Part of a small language model's weights.
Size: width 384, vocabulary 4096, 26.4M parameters.
Training: a variant of Muon for these matrices, 458M tokens, 6414 steps.
MLP neurons of a small language model. Each row is named by its layer, matrix (up: input weights) and neuron, and shows model dimensions 240-335. Each number is 50 + 12 x the weight over its row's rms, rounded and kept within 0 to 99.
After each neuron's rows, "fires on" lists the tokens most often at its 100 highest values on Wikipedia text that the model never trained on.

L10.up91:65 62 42 38 36 62 65 48 46 60 40 42 34 41 49 54 48 67 83 63 49 59 55 46 49 55 45 48 28 29 60 43 48 52 38 28 47 43 48 66 59 64 50 52 42 58 49 43 66 44 31 73 70 50 55 58 50 51 65 49 49 33 44 41 66 52 47 57 60 63 46 46 35 65 49 68 64 55 37 45 41 61 38 50 30 28 75 55 48 50 54 48 45 82 76 37
fires on: " of", " in", " |", " to", ","

L5.up677:51 31 42 32 60 60 43 81 51 53 49 51 50 40 64 62 54 49 44 37 36 46 34 47 76 41 52 46 71 57 42 36 63 42 66 36 51 63 62 63 64 57 51 44 38 48 40 59 69 72 51 65 50 43 54 74 24 36 29 69 35 44 65 48 51 43 51 42 43 79 40 39 63 45 36 65 72 44 42 47 62 51 57 48 45 47 63 32 58 47 53 70 70 39 44 53
fires on: "p", "l", "o", "ov", "ch", "omp"

L7.up397:52 66 64 71 44 67 29 50 43 47 59 40 20 45 63 42 56 59 69 49 27 40 55 70 41 75 41 50 55 29 57 62 31 42 36 50 41 51 42 67 31 45 46 48 47 44 46 54 70 53 46 62 47 45 56 61 72 25 57 61 43 40 30 66 53 88 47 61 53 43 52 51 42 30 51 70 58 35 50 57 59 39 49 54 45 61 58 62 68 49 49 55 61 60 55 56
fires on: " th", " Th", " dist", " col", "ol", "ure"

L5.up1470:49 61 64 39 25 51 42 25 43 47 50 52 54 37 42 46 58 37 51 67 51 38 44 46 31 25 48 64 70 52 51 60 49 58 56 55 62 59 39 46 58 59 49 41 42 52 33 65 46 40 36 56 37 61 57 48 42 71 61 74 30 45 32 30 64 48 56 64 68 59 54 57 54 53 31 28 46 66 48 62 45 65 63 39 52 39 29 51 34 39 52 54 42 23 42 49
fires on: "–", "s", "°", "-"

L7.up451:68 34 37 61 30 62 61 44 46 52 58 53 45 44 54 53 34 51 38 49 38 30 33 61 46 24 45 39 62 58 61 43 52 45 61 42 46 70 78 45 55 46 43 46 61 62 31 47 60 44 40 71 50 50 55 32 69 30 55 32 53 41 61 38 42 37 47 24 39 77 41 57 40 46 43 46 63 53 71 38 75 26 41 53 34 42 42 41 44 75 39 72 21 56 49 45
fires on: " 1", " 3", " second", "th", " north", " south"

L10.up171:59 49 40 48 68 70 38 35 35 64 46 45 51 55 55 51 57 46 63 50 51 39 51 38 34 53 50 40 60 42 61 58 45 60 60 43 41 46 62 61 33 51 57 49 43 53 43 40 61 47 61 50 42 35 61 47 50 67 22 54 59 41 48 70 25 49 46 48 61 57 70 38 49 48 37 57 63 55 57 40 54 52 14 44 38 42 49 53 48 32 43 54 51 50 45 32
fires on: " h", " he", " |"

L10.up1468:55 52 53 35 45 38 59 37 40 73 45 51 43 54 36 37 53 47 54 51 38 48 52 54 65 39 54 45 43 44 67 61 43 33 30 58 56 58 41 43 65 55 46 56 42 58 57 61 34 32 71 66 40 73 53 52 39 34 73 29 27 58 26 40 69 44 26 61 58 61 83 34 33 41 52 59 46 50 54 41 49 30 49 59 78 48 40 60 62 46 44 48 69 29 48 58
fires on: " l", " s", " J", " ", " dr"

L10.up1525:59 64 50 31 58 36 66 27 40 45 39 40 47 38 51 67 38 21 49 29 69 71 40 58 64 53 64 33 60 45 35 56 49 45 58 56 59 65 78 32 48 53 42 53 61 35 43 50 65 61 33 59 57 51 51 66 75 32 62 60 71 55 62 44 80 49 33 41 52 58 61 39 72 60 46 51 30 59 45 49 38 48 43 28 47 71 58 51 61 66 39 28 32 46 45 50
fires on: " of", " in", "im", ":", " a"

L7.up1125:42 55 29 65 39 39 60 37 46 52 48 43 42 79 15 50 46 57 51 63 62 49 34 57 53 39 47 36 47 26 56 54 53 43 48 67 64 35 37 47 44 61 20 68 42 49 34 35 21 50 65 58 49 64 60 46 53 65 75 48 57 33 47 49 32 40 48 40 52 23 46 53 54 46 50 37 45 55 53 58 44 59 38 52 31 39 48 60 41 58 37 33 56 44 48 64
fires on: "-", " in", " of", " a", "ear", " from"

L10.up902:48 49 42 27 49 41 56 27 44 38 37 64 49 35 40 62 68 42 58 24 30 40 47 49 53 38 68 64 41 49 76 64 55 44 47 58 41 66 32 48 49 53 44 55 51 56 31 40 47 49 55 64 69 57 56 49 47 60 50 50 39 49 54 48 76 38 45 49 44 51 50 46 59 50 49 54 44 51 31 79 41 37 44 50 58 52 53 75 34 46 62 33 52 49 59 38
fires on: " "

L10.up1484:70 54 33 53 70 41 48 55 51 68 42 50 42 53 24 24 39 44 68 37 59 50 41 49 57 46 54 53 41 38 57 69 63 31 64 55 43 59 55 24 33 64 52 40 43 59 35 56 33 53 64 58 53 45 44 36 42 32 41 28 76 54 38 41 28 30 60 66 45 47 55 50 21 43 65 58 43 59 69 54 29 38 48 53 64 64 42 36 51 42 63 35 22 75 61 51
fires on: " l", "l", " Ph", " g", "ib", " ph"

L5.up601:44 62 47 39 34 41 53 22 56 57 52 45 34 32 42 36 29 59 56 43 40 61 55 51 36 40 52 33 39 36 53 40 42 48 56 56 43 49 61 49 53 65 45 42 43 19 48 71 47 25 49 53 64 54 42 29 38 31 47 61 51 37 54 60 41 81 60 78 46 39 61 54 58 50 53 62 28 45 52 65 52 64 53 62 52 38 55 37 68 54 45 39 28 45 14 52
fires on: " |", "),", " :", ":", " and", ")."

L4.up708:40 34 61 39 47 58 67 34 20 42 28 34 52 55 46 46 46 51 49 63 42 49 71 51 42 66 48 54 34 45 43 45 43 48 52 48 50 34 77 46 42 56 28 54 43 55 51 59 67 41 43 72 50 57 65 76 77 46 66 53 43 43 35 40 53 73 55 51 52 28 45 45 59 36 44 46 71 71 62 45 56 63 51 55 56 54 43 35 52 42 60 48 24 70 62 38
fires on: " |", " of", " that", "ins", " which"

L7.up1039:51 46 33 38 44 66 49 61 61 59 71 44 44 51 51 62 35 31 54 55 65 34 62 43 57 60 58 53 44 37 62 52 62 53 56 34 44 55 62 63 60 61 54 46 65 26 16 47 48 42 14 54 45 52 35 46 54 49 57 38 77 45 56 40 57 45 43 47 44 48 66 27 76 40 34 29 32 42 50 52 25 39 49 27 55 46 37 40 42 46 47 59 65 51 43 61
fires on: " =", " in", " of", "==", "it"

L4.up1294:26 53 39 43 41 34 44 48 69 52 48 52 37 62 35 39 60 39 45 42 34 64 53 47 47 36 59 33 48 43 65 54 43 54 72 33 47 37 56 74 49 56 49 66 28 46 65 42 40 35 35 45 30 48 47 62 45 46 33 41 91 49 74 59 38 73 68 50 79 51 72 45 43 27 28 64 56 61 58 41 55 37 30 82 53 52 47 50 47 28 63 59 59 27 53 45
fires on: " |", " was", " is", " n", " were", " are"

L10.up401:52 77 58 52 44 46 57 44 27 47 52 59 53 62 45 50 21 45 47 53 32 51 75 51 51 65 57 29 63 31 32 52 50 54 37 53 58 55 47 58 63 75 50 53 58 46 32 47 33 59 60 51 48 43 53 67 63 47 63 57 70 40 66 52 35 43 42 28 42 52 45 46 39 46 55 38 38 64 64 49 29 59 31 41 64 38 54 66 31 45 81 43 55 38 42 61
fires on: " =", " in", " the", " first", " a", " during"

L5.up869:55 47 68 59 56 44 43 53 33 64 55 52 51 77 46 61 69 42 47 49 56 39 15 55 53 66 49 63 69 63 44 41 49 53 53 54 44 49 64 42 35 47 51 67 56 42 38 38 63 24 58 25 56 53 29 48 68 61 60 39 43 51 62 55 41 68 69 57 60 36 63 62 27 41 79 29 55 36 50 35 50 66 49 40 46 53 47 50 63 48 50 48 33 60 47 61
fires on: " of", " one", " a", ",", "et"

L7.up1457:56 31 54 44 66 27 63 45 53 47 56 52 50 32 59 47 60 63 59 53 48 38 66 50 54 47 43 27 67 59 74 62 41 58 54 52 41 60 64 54 73 51 59 30 57 63 48 53 65 57 17 49 56 66 41 39 67 63 80 59 47 43 55 56 46 18 17 46 10 57 65 55 34 61 71 35 51 53 50 43 63 49 55 37 54 52 66 39 50 59 65 59 37 41 28 56
fires on: "th", " co", " first", "i", " second", "ing"

L5.up975:17 49 59 28 29 40 63 35 53 60 49 42 62 57 50 63 58 34 42 61 48 42 52 31 81 53 33 28 57 41 41 57 71 42 52 58 55 30 53 51 40 51 60 46 31 31 37 46 47 28 54 48 46 50 58 50 55 49 39 56 35 34 31 27 66 62 47 66 72 65 68 62 43 50 38 44 41 62 45 21 58 55 44 28 69 53 26 55 47 57 54 66 43 41 60 44
fires on: " United", "sh", "–"

L7.up910:38 69 45 46 51 57 51 52 64 48 45 60 41 58 26 53 51 37 44 56 18 58 40 46 34 51 53 71 53 56 28 33 40 42 35 66 52 76 60 52 44 35 43 64 77 43 44 40 51 50 43 37 57 45 35 45 50 45 30 47 35 32 57 34 45 61 65 72 28 46 65 53 42 28 72 58 63 37 69 40 32 57 39 68 59 37 58 49 54 55 57 47 44 51 53 49
fires on: " |", " of", " are", " were", "et", " W"

L4.up437:37 65 47 29 60 38 51 50 58 68 46 62 41 49 42 27 49 58 37 38 41 67 49 36 40 39 51 48 66 60 67 56 39 42 36 63 48 61 86 54 63 33 40 49 49 56 48 72 58 36 63 43 47 42 57 58 49 51 46 53 44 65 59 45 48 46 38 44 61 70 36 41 46 57 40 53 52 35 28 59 46 54 35 51 67 30 48 87 43 68 52 46 65 43 65 72
fires on: " |", ":", " life", "/", " /"

L4.up1396:16 59 56 58 56 45 52 49 63 55 34 60 57 59 54 25 59 53 36 64 27 69 46 56 55 41 63 42 57 44 38 32 41 49 70 32 42 46 68 61 55 57 45 50 65 27 47 83 44 44 39 38 55 72 14 52 23 38 37 55 31 41 53 40 55 67 37 66 70 27 60 52 47 56 43 30 54 63 38 67 53 67 45 43 54 42 52 27 38 57 48 39 62 53 52 16
fires on: " Mar", " rem", " |", " mar", " dec"

L10.up399:43 69 59 35 54 36 48 45 39 64 51 47 61 47 64 53 56 55 38 47 45 65 60 39 40 38 55 52 31 63 27 33 43 55 52 49 48 53 41 35 43 66 55 49 57 47 40 48 60 49 55 38 79 67 44 42 47 44 41 63 35 40 49 50 60 73 44 59 55 65 64 40 69 60 67 58 50 62 53 72 30 36 46 51 53 39 61 47 59 50 61 66 40 49 45 70
fires on: " |", " which", " that", " would", " and", " to"

L4.up681:48 44 56 50 45 71 37 62 43 56 51 50 47 49 31 71 41 58 85 59 52 52 56 48 53 60 60 32 61 78 58 42 51 50 65 46 62 55 67 41 42 45 54 31 59 54 55 47 40 50 47 67 67 38 41 42 60 58 27 48 63 31 42 59 56 54 37 57 49 53 34 28 48 43 50 44 58 35 54 52 58 60 35 65 62 55 42 57 58 30 53 60 61 47 45 38
fires on: "\n", " |", ":", " of", "="

L5.up1188:35 46 38 59 44 41 48 41 45 57 47 51 29 71 52 37 45 55 49 61 32 36 44 51 55 41 56 41 30 36 44 41 50 62 36 55 55 35 65 76 64 65 72 60 51 38 54 29 40 46 61 44 25 34 57 57 40 57 25 56 53 47 71 64 56 46 64 55 44 40 57 44 66 61 56 61 68 47 49 20 54 67 50 46 43 44 56 55 60 29 55 46 43 46 56 50
fires on: "\n", " with", ").", ".", " and", ";"

L10.up907:37 48 37 52 52 56 33 59 69 52 30 27 67 69 37 47 35 48 47 32 67 48 26 54 50 29 44 57 49 56 54 57 32 26 37 51 64 54 49 56 45 53 67 30 24 55 35 43 58 40 68 53 52 51 44 59 46 31 57 57 47 63 53 46 55 28 37 58 55 56 42 56 32 66 46 39 49 60 61 69 51 51 55 68 36 49 52 30 56 40 34 49 38 58 56 41
fires on: " l", " kn", " k"

L7.up105:42 71 26 32 37 51 57 38 66 58 54 44 44 60 38 18 59 69 43 52 48 49 45 40 53 38 45 45 49 42 51 43 58 55 61 52 16 51 44 53 54 44 44 47 36 64 65 59 46 53 60 46 49 50 56 52 49 46 54 50 53 33 70 53 47 57 24 32 73 55 53 20 59 46 29 50 51 41 44 33 51 42 45 40 56 36 66 36 62 45 41 61 50 64 45 77
fires on: " (", "\n", "/", " |", " of"

L4.up1436:31 51 56 50 25 27 41 63 37 69 50 38 51 69 43 71 25 47 63 56 29 57 58 56 53 64 41 48 39 47 34 56 48 45 33 53 42 54 64 47 42 48 66 68 45 50 55 42 75 55 66 54 36 49 61 78 40 57 25 59 61 41 62 66 38 57 54 58 60 55 31 65 48 52 40 75 46 44 64 52 55 67 60 41 53 42 54 60 45 56 40 45 61 56 37 49
fires on: ".", ").", " that", " before", ")"